Weights of a small GPT-style language model, trained from scratch on English Wikipedia.
Size: 12 heads of 32, MLP 1536 GELU.
Architecture: LayerNorm before each block, learned positions, biases, tied embeddings, normalized queries and keys.
MLP neurons of a small language model. Each row is named by its layer, matrix (up: input weights; down: output weights) and neuron, and shows model dimensions 96-159. Each number is 200 + 40 x the weight over its row's rms, rounded and kept within 0 to 999.
Before each neuron's rows, "fires on" lists the tokens most often at its 100 highest values on Wikipedia text that the model never trained on. A number after a token or word is its count.

fires on: "." 46, ":" 15, " " 14, "-" 7
L7.up1351,167,142,188,190,218,231,284,210,228,141,193,265,198,160,170,134,243,232,190,189,190,211,211,141,247,201,199,138,218,182,219,227,230,185,190,245,201,163,174,298,251,177,193,248,228,167,188,159,242,228,204,168,217,212,229,117,191,193,289,142,254,242,178,204
L7.down1351,100,230,158,142,170,175,181,233,341,179,197,190,198,183,193,154,254,218,203,217,23,265,138,203,203,181,234,252,126,230,181,208,146,259,270,152,234,226,154,259,173,252,176,102,133,194,225,209,161,186,250,205,300,106,228,240,172,209,252,205,145,207,167,192

fires on: " and" 43, "," 20, " of" 7
L2.up508,197,128,157,126,201,182,228,231,168,189,291,203,252,147,250,284,228,238,187,173,156,182,208,206,215,244,273,203,253,216,118,201,170,209,253,190,190,147,226,193,193,246,237,231,174,153,248,143,182,219,220,231,237,179,196,181,155,132,198,223,255,174,112,286
L2.down508,258,216,258,231,190,186,190,195,306,237,223,244,169,236,225,203,189,189,110,204,27,252,245,205,262,166,194,251,145,212,200,197,191,174,226,240,152,212,180,153,226,286,190,180,230,267,179,249,210,191,222,134,164,263,181,218,261,210,224,193,190,206,161,163

fires on: "'s" 52, " to" 5, " t" 4
L2.up825,235,201,245,207,177,206,276,124,215,194,270,243,124,215,248,231,192,169,103,189,181,216,190,166,156,260,191,194,241,208,221,180,88,145,196,184,247,231,201,221,146,162,156,253,236,234,239,229,202,151,268,173,178,140,245,228,197,276,220,255,161,230,235,184
L2.down825,144,172,160,308,163,167,133,263,249,200,226,191,212,193,147,112,190,226,204,138,239,256,205,154,187,212,194,178,199,135,90,261,150,171,222,94,184,224,223,180,221,187,187,165,160,204,246,164,166,164,211,260,222,219,110,229,245,185,167,286,220,209,236,203

fires on: "," 52, "er" 13, " " 13, " |" 13, "e" 8
L2.up1139,244,189,190,157,215,221,201,176,232,200,197,136,209,197,240,209,257,207,168,198,172,158,208,173,193,155,252,150,163,196,225,270,294,212,201,173,264,160,248,197,128,288,207,237,201,191,245,160,199,172,230,208,218,222,179,258,271,171,206,115,227,209,156,259
L2.down1139,248,275,191,266,211,185,102,199,250,249,131,197,232,217,250,224,161,155,158,217,154,211,75,202,191,188,273,175,265,289,290,149,206,181,255,151,244,126,154,154,246,233,244,221,137,183,218,195,161,194,185,233,264,163,239,197,196,243,136,259,215,221,188,242

fires on: " to" 23, " well" 10, " still" 7, " now" 6, " \"" 5, " being" 4
L5.up245,220,241,201,116,206,270,260,112,230,245,273,167,174,237,193,217,176,179,147,127,184,184,197,181,177,233,231,223,169,217,223,169,185,160,121,169,206,198,203,262,220,230,165,216,159,194,178,224,209,144,157,127,221,226,215,197,222,175,163,223,217,256,208,216
L5.down245,142,268,146,206,208,192,191,215,179,200,207,172,181,188,117,197,210,220,218,163,200,260,194,159,290,307,229,206,188,121,179,236,207,219,153,202,159,133,272,119,182,243,184,103,191,215,188,187,191,134,218,208,211,180,119,170,206,202,232,204,180,219,286,189

fires on: " |" 27, " " 23, "-" 9, "–" 8, "4" 5
L2.up98,218,195,191,229,233,242,227,198,205,208,251,220,229,189,188,300,252,215,242,77,67,180,254,135,182,170,216,149,235,225,198,269,192,217,269,219,190,236,191,167,208,183,140,231,274,154,264,190,247,236,200,254,189,205,248,233,254,211,176,185,216,198,107,204
L2.down98,209,131,222,234,226,225,243,218,303,226,197,213,250,201,122,257,197,213,142,223,227,243,192,263,156,171,258,236,178,241,237,192,162,193,213,199,271,148,175,228,206,172,216,191,162,216,202,145,158,188,170,174,242,129,215,198,168,177,224,199,205,204,232,224

fires on: " T" 27, " F" 19, " B" 4
L7.up425,191,173,218,251,265,230,269,184,276,118,257,221,233,182,205,230,147,168,237,179,230,231,243,169,239,185,116,176,213,227,200,168,118,70,155,160,171,176,171,161,238,166,184,182,230,188,207,137,171,256,187,185,199,183,164,142,188,172,115,233,196,156,174,174
L7.down425,184,163,194,265,174,199,234,185,394,237,168,228,213,248,179,189,177,219,238,153,295,244,225,225,232,159,241,218,233,176,202,194,174,276,196,214,187,206,219,168,238,198,223,198,198,275,228,186,103,215,258,209,177,235,262,269,237,168,205,180,209,227,224,195

fires on: "." 31, ".\n\n" 20, "\n\n" 14, "," 14, ").\n\n" 6, ")\n\n" 5
L2.up572,257,216,191,155,250,185,234,188,216,159,273,253,222,166,271,278,236,174,199,143,176,237,226,147,154,198,282,154,292,133,179,202,219,130,242,189,180,86,136,124,198,253,201,259,232,140,242,148,222,179,255,279,239,226,193,166,166,179,204,168,217,254,160,221
L2.down572,173,149,229,192,174,158,165,162,64,261,206,158,184,202,146,163,310,210,147,199,224,147,228,240,280,187,254,201,185,171,198,120,155,124,254,188,202,102,128,170,188,230,197,200,200,229,90,192,221,245,213,158,184,241,176,137,197,208,255,209,232,168,209,179

fires on: " " 34, " S" 19, " was" 7
L7.up47,189,99,246,238,219,166,248,105,210,229,189,172,172,169,221,261,254,171,182,235,202,224,191,195,138,243,236,117,185,254,148,151,187,190,220,216,134,204,147,162,272,92,230,175,162,167,161,169,182,194,153,218,187,123,265,168,221,152,182,228,229,188,194,198
L7.down47,169,215,192,226,217,170,174,236,261,172,213,209,198,178,123,264,276,163,275,217,23,253,223,139,222,225,155,254,142,196,212,230,235,201,98,200,160,226,145,234,172,151,232,178,153,245,154,186,171,201,261,229,226,189,166,172,219,240,199,187,255,232,204,193

fires on: "i" 26, ":" 19, "is" 9, "ens" 7, "ata" 5
L2.up685,240,245,192,215,198,181,233,230,241,191,169,153,243,172,249,288,198,212,209,145,172,233,190,152,205,184,233,124,256,199,178,268,247,220,238,171,243,182,201,185,248,200,172,194,267,162,248,206,175,270,193,244,206,182,257,198,200,187,212,197,184,142,107,250
L2.down685,249,260,156,227,189,237,164,144,216,214,204,245,206,160,253,217,235,230,220,265,134,156,186,201,185,155,147,189,277,202,225,227,241,106,210,172,227,195,192,160,223,167,167,182,150,190,200,171,222,253,139,282,204,217,256,227,217,201,181,209,200,127,144,156

fires on: " S" 23, "ar" 14, " Mar" 8, " con" 6, "an" 5, " a" 5
L7.up1010,224,135,184,266,223,218,226,181,254,197,175,186,180,209,188,200,168,276,210,208,175,278,223,159,210,196,248,159,200,176,163,215,254,172,242,199,173,257,131,222,240,145,262,183,160,238,202,221,208,256,244,265,147,216,250,170,279,176,218,207,239,203,126,193
L7.down1010,189,143,216,247,207,207,172,181,291,230,170,199,147,176,194,286,208,259,203,190,182,233,179,191,196,227,126,239,199,190,205,149,247,221,121,158,274,207,161,256,200,190,206,229,192,166,155,184,133,214,204,214,234,291,185,184,220,287,216,137,247,211,226,221

fires on: "\n" 27, " |" 24, ")\n" 5, ";" 5
L2.up1268,223,259,229,195,290,163,183,218,205,169,217,205,157,231,234,301,225,152,228,173,145,227,279,159,184,204,181,184,266,175,151,233,195,222,200,138,189,148,137,184,243,141,220,194,289,243,227,192,219,249,154,234,229,205,318,188,264,215,188,196,179,163,162,212
L2.down1268,195,121,236,167,125,207,157,215,194,203,238,126,203,151,230,160,163,225,216,163,145,208,153,240,287,234,202,228,142,242,202,207,128,275,143,197,182,151,194,179,203,222,192,241,184,239,204,251,264,279,212,242,240,196,171,178,115,191,289,233,189,206,175,174

fires on: "p" 18, "w" 11, "ot" 10, " •" 7, "-" 7, " |" 5
L5.up945,210,160,186,146,160,182,222,247,267,157,276,151,149,111,242,190,237,222,171,142,160,165,219,197,159,255,206,158,196,233,225,208,221,189,186,198,186,211,215,170,297,298,267,204,135,141,198,166,258,183,267,240,195,237,177,220,116,180,212,212,234,180,188,229
L5.down945,198,244,213,267,223,172,185,221,193,177,228,244,167,180,221,208,238,159,181,230,139,181,187,234,204,209,202,289,170,179,165,255,229,245,175,166,193,200,220,170,173,164,129,262,245,135,269,215,135,259,179,220,199,159,200,256,255,261,70,204,265,150,206,308

fires on: " B" 20, "8" 14, "2" 11, " T" 6, "а" 5, "t" 5
L7.up461,254,173,231,131,114,294,204,137,230,117,239,163,236,195,224,227,173,240,149,219,201,229,203,152,219,182,198,207,276,216,175,193,140,164,185,157,180,191,205,134,228,203,234,144,233,160,231,178,194,255,248,208,186,188,152,188,245,181,185,264,251,201,190,246
L7.down461,201,207,252,330,212,229,162,162,261,231,170,258,200,201,185,227,178,196,169,143,421,209,205,189,218,238,160,155,136,157,191,164,209,220,182,200,195,238,204,203,161,221,195,169,201,190,252,165,172,254,177,201,201,308,225,228,224,277,140,176,169,246,132,188

fires on: "," 45, ":" 25, "." 11, " :" 7, " |" 5
L7.up1225,255,175,302,210,96,196,213,213,113,132,167,200,199,115,204,209,246,177,211,189,103,173,219,153,157,241,238,188,251,224,198,276,195,198,205,171,238,175,196,201,190,179,217,223,231,206,255,168,273,190,249,124,184,153,197,265,244,112,166,132,268,207,187,244
L7.down1225,213,196,186,247,200,229,199,190,0,191,167,169,184,209,235,217,135,211,220,177,60,206,217,222,211,207,133,208,194,200,246,202,274,247,221,197,193,242,236,262,201,196,209,223,141,195,240,196,173,247,180,220,173,214,214,245,209,232,192,233,173,200,194,210

fires on: " \"" 54, " (" 23, ")" 9, "-" 6, "." 6
L7.up306,136,166,227,209,236,223,230,175,185,165,205,173,232,187,188,241,193,136,179,132,169,200,188,251,188,277,221,193,253,199,203,148,182,257,273,249,108,182,153,285,257,246,157,161,196,203,172,100,210,185,210,226,172,183,250,258,256,257,197,167,245,244,162,191
L7.down306,179,183,222,208,263,254,185,196,199,191,195,228,204,185,206,235,200,221,280,243,54,194,238,234,290,157,141,170,215,132,268,177,171,239,284,275,181,199,244,256,222,202,198,202,225,177,258,167,218,235,153,176,221,198,224,131,223,240,254,320,180,201,149,133

fires on: " |" 26, ":" 20, " (" 11, " /" 10, ";" 8
L5.up841,240,160,212,270,178,181,245,225,204,199,216,207,165,258,235,267,121,200,184,176,141,248,271,109,236,191,216,234,220,180,234,211,168,162,148,230,211,191,139,222,235,207,264,218,199,205,244,152,188,292,276,186,197,166,244,143,156,225,239,172,266,160,186,242
L5.down841,243,192,282,160,179,156,178,169,223,153,198,142,188,204,206,211,195,245,268,178,115,235,273,166,269,180,198,173,182,134,143,212,187,203,235,239,209,152,194,132,192,202,225,152,231,211,157,272,165,243,192,268,141,221,253,198,211,194,272,214,223,188,175,189

fires on: ":" 30, "S" 7, "°N" 7, "′" 7, "ed" 5, " |" 4
L5.up1224,169,153,207,227,180,248,233,209,224,215,230,220,195,237,189,221,198,210,222,139,160,191,203,140,150,191,192,221,205,174,221,138,280,144,176,254,255,232,145,152,237,123,260,246,278,249,203,106,163,293,276,189,221,222,196,217,165,220,183,208,185,234,202,198
L5.down1224,231,225,190,243,191,228,147,189,212,221,196,163,137,196,166,318,190,227,262,245,84,207,225,228,221,216,128,203,163,163,123,189,254,187,208,169,213,168,163,184,192,233,280,198,224,254,207,204,202,200,176,253,136,195,89,252,185,230,204,221,191,168,180,203

fires on: "ers" 18, "er" 15, "us" 12, "a" 12, "s" 5, "o" 5
L2.up797,187,221,233,202,223,196,226,219,227,177,233,162,197,236,220,220,284,192,235,151,188,219,152,156,156,181,261,185,246,311,244,222,190,227,184,236,209,257,234,196,212,202,230,179,262,175,232,150,172,179,106,234,215,150,158,206,243,184,230,187,277,186,180,231
L2.down797,238,202,172,154,153,246,177,213,194,157,239,173,245,190,197,220,205,258,183,185,361,172,223,235,232,176,246,248,177,176,148,101,273,171,183,166,221,228,228,286,152,293,243,228,121,213,147,182,286,229,207,159,230,215,234,179,225,176,152,231,221,197,166,214

fires on: "c" 21, "H" 18, "w" 12, "f" 8, "l" 5, "p" 5
L5.up560,189,218,233,221,196,208,212,186,255,252,206,185,165,76,168,228,216,235,219,166,174,197,207,189,169,189,231,183,213,229,173,212,266,182,234,143,145,202,179,240,168,246,209,214,169,171,218,133,198,228,207,248,166,271,206,158,206,149,230,228,276,178,167,195
L5.down560,143,163,232,208,224,286,177,174,296,212,191,229,295,220,149,267,229,156,252,208,99,178,198,220,180,124,241,187,172,191,234,217,233,188,199,155,199,198,195,184,185,171,250,264,271,156,281,221,189,209,143,260,200,239,206,240,181,244,173,223,194,194,166,208

fires on: ":" 14, "p" 10, "t" 10, "fl" 6, "c" 6, "pl" 5
L2.up1345,180,236,246,164,197,249,174,198,227,196,216,190,116,176,262,211,186,253,203,130,162,228,126,166,194,180,214,216,212,207,73,189,332,256,145,210,123,261,217,211,198,227,162,173,204,229,259,162,152,218,192,172,234,217,208,247,210,190,282,129,193,189,213,319
L2.down1345,217,189,196,249,178,176,196,224,167,286,207,179,251,153,241,202,165,240,231,208,179,201,228,224,141,172,151,168,245,219,221,155,146,240,168,250,133,167,189,198,198,228,185,263,200,200,188,252,183,218,227,219,238,198,165,139,259,174,164,218,222,223,161,165

fires on: " at" 19, ":" 12, " as" 12, " of" 8, " |" 6, " against" 5
L7.up1137,212,174,198,187,258,189,279,184,202,149,172,226,186,203,172,231,270,186,186,200,115,240,231,190,156,251,157,190,206,197,234,235,207,142,219,210,172,174,210,164,160,178,186,195,203,162,184,162,210,147,201,169,191,224,245,219,229,147,215,187,228,229,141,181
L7.down1137,196,255,180,163,153,182,175,225,0,258,215,143,222,199,187,228,211,175,212,250,45,197,184,207,144,221,128,220,134,235,211,202,168,202,173,154,151,203,243,187,157,188,192,199,207,185,209,187,224,174,187,230,171,206,209,201,156,159,151,186,189,227,172,175

fires on: " (" 35, "\n" 22, "{" 10, "\n\n" 9, ")\n" 5, " \"" 4
L7.up774,227,159,241,222,228,215,215,195,187,169,205,205,253,190,232,297,255,211,255,196,132,184,170,174,191,229,192,158,216,222,188,192,224,240,235,163,205,189,248,247,187,217,179,202,185,167,196,119,203,147,213,207,222,175,249,206,221,248,196,230,213,200,149,200
L7.down774,200,234,228,180,211,194,134,232,133,202,188,291,216,204,236,241,220,172,249,260,73,243,151,194,216,175,98,175,191,192,200,180,193,210,202,195,161,184,236,246,243,199,123,249,214,176,214,210,188,163,125,229,190,246,185,224,227,216,226,194,178,287,178,187

fires on: " |" 64, ":" 26, "0" 7
L2.up545,215,128,209,193,255,237,318,189,206,195,208,200,252,163,196,285,228,121,266,181,123,209,226,99,146,236,183,194,266,192,183,234,260,175,203,228,219,158,212,200,273,157,219,243,294,215,183,164,207,208,163,247,224,199,208,204,172,171,228,214,168,200,118,221
L2.down545,206,195,229,202,209,215,259,148,249,174,222,179,228,204,202,239,183,221,183,275,144,181,205,216,195,270,222,234,181,295,253,204,157,106,186,253,270,208,287,267,178,137,165,198,122,182,132,160,239,208,201,185,194,187,204,241,215,148,224,235,248,212,138,216

fires on: " " 41, " M" 16, " R" 9, " |" 6
L7.up247,236,217,182,147,257,211,216,197,194,196,213,185,233,122,180,230,285,136,179,181,135,158,274,168,191,229,298,158,205,186,192,295,185,170,178,208,206,171,205,179,182,250,187,251,207,129,163,226,244,196,96,185,184,176,205,211,262,161,116,109,273,223,227,188
L7.down247,229,264,198,307,102,235,217,175,255,279,203,264,155,147,227,218,232,262,213,177,96,159,202,120,231,187,202,234,240,213,229,245,180,133,237,106,167,222,304,123,281,176,158,283,99,150,160,242,214,230,176,212,310,263,137,272,204,217,142,166,287,123,102,196

fires on: " |" 49, ";" 8, " near" 5, " before" 5, " to" 5
L2.up280,255,185,242,169,241,218,217,178,192,186,237,167,161,181,265,258,269,174,147,142,157,220,211,173,153,200,230,165,202,242,220,212,187,127,250,230,226,163,96,271,226,166,242,180,220,199,205,226,184,201,269,220,219,183,248,166,221,246,157,177,199,236,194,176
L2.down280,136,148,224,148,145,160,123,266,151,168,206,148,189,206,255,217,160,209,194,215,171,133,174,213,218,276,183,168,174,175,211,192,125,185,134,219,262,207,189,154,231,222,135,233,192,219,165,219,211,236,213,210,181,141,194,197,255,160,173,245,206,188,215,179

fires on: "," 52, ":" 13, " |\n" 7, ";" 6, ");" 4, " |" 4
L2.up1205,259,215,226,241,223,110,221,125,214,211,251,267,197,213,201,234,258,119,145,210,128,192,193,130,138,245,188,142,285,216,186,208,225,189,221,234,230,216,158,353,240,154,185,202,277,264,184,243,218,147,240,190,181,159,188,122,194,306,232,193,186,264,144,169
L2.down1205,190,229,183,275,183,180,196,156,175,99,152,258,166,183,213,150,199,189,218,221,119,171,185,178,286,163,170,149,203,115,179,244,128,181,210,138,222,162,193,214,234,217,204,279,203,139,205,153,240,199,222,258,174,257,123,234,166,189,206,208,202,152,199,273

fires on: " |" 31, "." 11, " |\n" 10, "\n" 9, ".\n" 8, ")\n" 6
L2.up1325,226,177,198,167,255,210,176,171,202,137,290,257,203,232,287,258,263,185,234,154,113,198,223,101,132,206,233,149,293,205,201,222,157,187,229,208,200,165,140,221,220,225,164,243,241,167,246,181,155,212,256,191,210,217,204,205,198,164,254,220,216,181,142,224
L2.down1325,204,218,228,263,165,221,248,215,179,229,212,225,217,231,207,227,206,218,167,277,157,172,244,151,259,172,144,204,160,211,289,170,221,133,274,160,218,188,178,248,230,252,225,229,179,228,219,189,159,200,179,223,222,152,137,226,229,195,239,231,178,219,204,221

fires on: "'s" 76, "'" 16, "er's" 5
L2.up282,243,144,215,151,227,219,203,128,204,267,293,191,120,231,280,209,256,202,160,101,177,211,248,83,168,215,233,132,198,213,226,234,115,156,203,159,178,199,102,224,186,219,224,310,240,142,228,161,226,205,238,206,130,185,167,207,192,205,222,158,223,215,193,204
L2.down282,192,183,197,210,160,210,144,209,117,227,232,129,196,263,203,239,135,201,174,177,189,178,215,171,153,196,165,201,149,222,187,244,191,141,154,175,210,199,230,197,238,218,182,198,203,177,209,138,181,157,218,141,171,170,192,204,201,157,141,186,161,222,158,140

fires on: "," 54, " |\n" 21, " " 8, "ation" 5, "th" 4, " W" 4
L2.up199,162,217,232,249,182,206,223,241,188,192,217,219,208,143,268,206,234,162,215,167,142,224,164,193,177,212,227,169,163,179,207,283,278,205,165,184,227,201,233,170,183,236,200,192,155,214,153,172,227,147,301,175,230,244,179,218,274,205,193,142,162,270,160,189
L2.down199,207,282,172,167,164,178,149,218,225,234,244,187,288,192,187,275,157,194,179,191,151,195,177,212,145,228,193,179,241,198,270,186,191,135,209,204,226,161,209,217,209,248,172,203,217,236,199,184,204,178,183,228,227,160,180,213,173,218,195,190,185,226,197,187

fires on: "G" 23, "S" 17, "L" 11, "D" 11, "R" 7, "B" 7
L2.up686,204,241,235,130,212,151,212,189,213,205,202,178,141,95,217,206,222,210,219,187,190,254,192,169,202,181,230,144,187,184,215,206,256,179,215,188,160,213,199,152,171,138,210,227,188,202,184,189,168,185,173,164,227,217,239,223,275,153,215,125,209,279,233,250
L2.down686,199,245,182,245,193,218,85,226,214,177,175,191,211,207,204,169,189,176,192,165,291,169,154,221,205,170,220,162,177,194,259,155,259,182,140,147,245,145,221,246,204,230,216,247,223,191,202,200,204,228,184,207,155,178,247,197,237,121,173,208,183,217,172,209

fires on: " that" 22, " said" 12, " because" 9, "ad" 6, "ed" 6, " N" 6
L5.up401,229,232,258,168,226,239,193,188,239,191,185,154,163,233,152,213,165,136,136,153,169,253,180,178,134,127,170,115,222,196,201,178,192,193,210,166,219,200,126,215,284,175,162,307,232,110,243,212,206,188,183,270,164,201,214,186,197,312,214,197,248,233,143,257
L5.down401,176,137,179,199,176,215,187,272,342,216,187,225,211,198,180,213,141,204,179,171,243,205,150,132,157,196,212,241,135,230,192,188,278,185,236,169,240,166,177,217,206,221,232,226,198,239,255,218,189,278,243,244,184,148,152,158,152,227,212,134,193,169,155,185

fires on: " C" 35, "B" 5, "D" 4, "o" 4, "a" 4
L7.up1167,275,244,308,223,332,172,288,197,229,205,220,136,195,241,187,296,124,201,218,211,212,257,178,177,178,242,176,211,199,200,222,203,230,231,201,204,98,211,175,197,256,153,259,175,197,196,195,227,183,176,246,199,209,185,210,176,247,212,219,228,260,204,207,111
L7.down1167,142,148,165,224,154,285,154,204,224,216,155,218,235,131,112,231,232,238,209,212,387,158,201,197,250,172,203,169,175,161,236,209,250,192,163,174,241,236,251,294,169,236,160,319,206,196,214,144,197,191,217,280,258,201,243,228,232,211,178,177,170,148,194,239

fires on: " with" 41, " at" 12, "ensity" 7, " of" 7, ":" 5, " living" 4
L2.up278,274,240,237,186,151,299,200,216,203,202,200,193,198,219,204,189,118,213,137,175,159,277,181,159,185,193,199,183,172,328,202,218,208,206,195,151,144,186,242,136,189,138,201,211,227,216,273,247,251,258,215,210,163,183,206,198,253,216,206,194,211,184,198,190
L2.down278,197,198,182,287,185,184,267,207,233,159,141,167,200,279,161,166,216,233,246,214,141,203,158,142,230,235,180,162,189,176,123,185,150,226,184,226,262,171,168,252,202,210,194,199,238,194,251,185,253,153,185,153,217,166,128,171,221,197,158,111,186,132,89,176

fires on: " \"" 86, " (" 7, "/" 6
L7.up1256,234,145,271,183,217,260,193,213,200,156,299,145,216,166,195,239,198,246,238,186,171,225,132,207,189,230,233,169,211,167,228,223,200,209,278,168,200,235,177,216,172,226,176,254,251,193,198,148,175,158,199,166,170,236,210,186,190,333,277,197,254,148,169,157
L7.down1256,194,238,228,206,244,227,174,206,320,195,247,218,192,168,180,246,189,198,266,224,0,218,221,202,206,237,188,141,199,162,187,191,150,180,208,239,175,252,256,187,167,190,153,182,208,206,216,201,148,180,189,218,167,195,156,173,184,205,227,267,196,243,197,210

fires on: " Al" 25, " I" 18, "I" 14, " Bar" 8, " Or" 5, "l" 5
L7.up494,185,224,224,182,253,229,205,143,220,246,300,188,177,179,271,173,203,250,240,164,181,174,236,199,222,173,253,170,166,218,233,211,144,223,138,201,221,164,251,217,282,220,221,194,231,188,183,130,243,216,192,247,151,216,318,164,207,159,210,199,223,226,221,302
L7.down494,213,242,211,246,254,229,147,222,279,217,183,203,147,203,121,173,214,173,221,316,269,250,215,184,280,156,165,164,165,167,149,215,219,223,207,207,147,266,163,293,178,237,252,160,185,215,212,311,203,227,160,259,90,138,253,277,197,162,185,232,219,237,238,191

fires on: "s" 19, "/" 13, "m" 9, "p" 7, "t" 6, "w" 6
L2.up1,182,234,186,145,170,257,246,239,245,161,181,192,129,123,234,169,202,201,168,155,158,232,219,224,162,174,271,212,147,255,135,216,259,254,170,243,204,264,224,181,188,247,141,188,162,155,206,182,166,202,206,166,213,190,277,269,189,151,255,214,198,209,172,247
L2.down1,197,156,184,252,253,299,238,176,260,168,250,224,227,194,187,188,235,193,280,198,182,167,158,258,140,97,177,134,197,212,199,153,189,141,192,231,197,272,175,185,128,154,140,263,308,209,257,206,176,176,280,181,177,259,221,213,219,264,238,205,183,181,189,209

fires on: "I" 12, "l" 11, "y" 10, " I" 10, "a" 7, "an" 6
L2.up699,182,238,255,271,228,262,225,218,232,194,263,189,240,176,177,188,210,241,181,180,181,206,228,170,190,154,245,204,165,279,128,263,192,236,148,206,205,175,154,235,171,240,216,235,197,179,189,146,256,190,177,263,171,202,210,242,195,133,282,223,244,178,216,266
L2.down699,230,146,179,254,248,153,188,248,189,182,153,226,235,184,193,162,207,198,178,225,264,149,138,94,228,180,175,176,179,113,144,178,192,144,185,212,246,199,228,196,283,210,183,237,194,198,220,181,207,203,179,205,127,221,233,127,172,191,217,236,216,233,223,223

fires on: "–" 57, "/" 21, " " 13, "-" 6
L7.up367,164,186,228,236,214,218,266,195,246,154,239,232,194,202,121,191,238,160,192,240,108,184,197,176,217,191,195,159,191,181,206,226,166,158,197,201,190,264,164,192,242,207,150,238,222,155,228,186,273,163,224,242,185,276,174,179,309,211,255,223,217,138,118,223
L7.down367,164,200,165,271,217,152,188,229,357,246,246,155,139,198,236,198,273,158,211,245,30,171,161,172,230,257,226,198,143,206,209,216,176,252,174,208,226,212,183,201,156,230,180,286,190,195,257,225,214,171,229,281,185,193,199,240,214,134,259,197,143,270,147,193

fires on: "," 48, " |" 27, "\"," 7, ")," 4
L2.up1279,209,152,273,238,297,189,217,221,171,110,211,197,201,211,328,230,229,211,196,144,105,205,232,199,160,247,222,223,288,221,174,228,196,148,234,158,146,107,197,233,183,124,249,202,213,225,230,208,177,132,203,209,276,207,205,191,200,251,182,203,203,218,205,277
L2.down1279,201,166,261,236,202,250,188,269,84,149,211,191,183,207,216,232,208,225,252,229,121,238,98,155,216,194,212,210,200,145,209,204,193,151,173,178,207,169,227,188,253,222,220,220,140,178,251,239,232,245,184,184,208,197,202,196,219,194,176,246,203,200,159,190

fires on: " was" 17, " a" 15, "@" 11, ":" 7, " is" 6, "rol" 5
L2.up586,209,190,202,213,190,198,280,148,251,218,208,224,259,143,188,223,216,208,257,199,168,206,205,159,170,182,203,99,169,152,195,267,171,195,233,130,181,186,279,140,194,187,188,280,277,230,228,226,202,269,190,256,149,133,192,222,245,133,210,218,203,212,103,190
L2.down586,250,118,215,163,216,208,211,189,249,185,174,256,213,245,122,240,177,233,220,155,62,171,198,175,246,291,181,202,266,223,247,159,213,191,215,153,196,198,200,290,239,183,245,328,169,224,227,177,160,225,155,183,161,198,198,191,207,200,228,176,213,177,179,211

fires on: ":" 49, "s" 20, " Genus" 4, " Authority" 4
L2.up257,189,276,197,233,193,205,206,237,227,203,247,244,210,99,234,286,207,166,226,177,162,199,178,180,225,133,250,207,229,217,254,195,288,183,217,182,238,202,291,186,134,198,173,196,232,182,311,199,202,198,201,193,152,230,254,189,166,194,186,221,175,180,189,224
L2.down257,203,211,174,191,130,247,146,251,195,182,182,226,231,151,157,205,225,155,231,271,137,167,221,251,195,175,175,235,254,193,202,246,268,160,124,143,221,213,232,178,193,234,136,230,126,199,183,195,180,234,197,124,115,221,199,194,193,219,187,240,164,286,215,287

fires on: " of" 23, "==\n" 8, " in" 7, ".\n\n" 7, "al" 6, " with" 5
L5.up1451,257,172,175,195,175,269,205,169,233,148,160,169,203,245,224,236,140,173,224,248,147,192,160,158,226,232,245,221,198,277,164,152,200,209,204,188,257,131,233,149,220,205,201,185,191,217,186,225,238,205,148,231,223,184,255,214,193,271,202,172,238,169,164,123
L5.down1451,186,240,265,281,202,202,193,196,95,205,210,149,214,192,245,162,208,165,149,151,138,176,166,228,139,218,231,126,222,204,179,230,124,202,144,199,186,212,154,210,165,289,182,165,240,194,252,222,210,216,244,155,131,215,156,160,253,211,159,205,147,227,158,139

fires on: "," 72, "x" 4, " Ol" 4
L7.up166,247,197,202,235,236,194,192,172,206,131,201,164,206,208,220,153,167,197,193,142,159,212,189,126,233,285,230,173,163,209,141,242,182,238,248,219,221,158,189,253,247,202,180,235,198,179,242,141,214,245,196,174,271,219,178,248,165,195,238,99,290,188,140,237
L7.down166,238,204,242,240,227,136,135,240,295,224,203,164,169,161,238,194,220,206,153,198,74,162,227,192,192,240,188,259,244,221,190,195,169,257,212,220,176,186,222,169,232,221,204,174,214,193,224,131,187,252,133,154,164,245,229,233,187,196,274,221,223,234,182,141

fires on: " D" 19, "D" 11, " N" 10, "N" 8, "ed" 7
L7.up43,224,225,260,208,139,252,220,207,289,184,196,234,204,225,200,241,194,170,179,198,218,208,212,142,159,156,186,224,225,180,251,208,196,174,163,175,123,179,249,267,197,197,194,209,272,127,171,149,150,242,236,168,186,202,186,185,179,156,185,128,209,180,128,242
L7.down43,245,142,243,238,181,198,182,177,304,166,227,188,219,165,226,199,167,198,216,215,244,253,192,242,167,204,127,161,163,218,150,142,208,209,203,215,199,136,147,222,211,169,216,276,189,274,221,261,205,172,225,257,193,187,262,161,167,247,138,190,190,190,212,203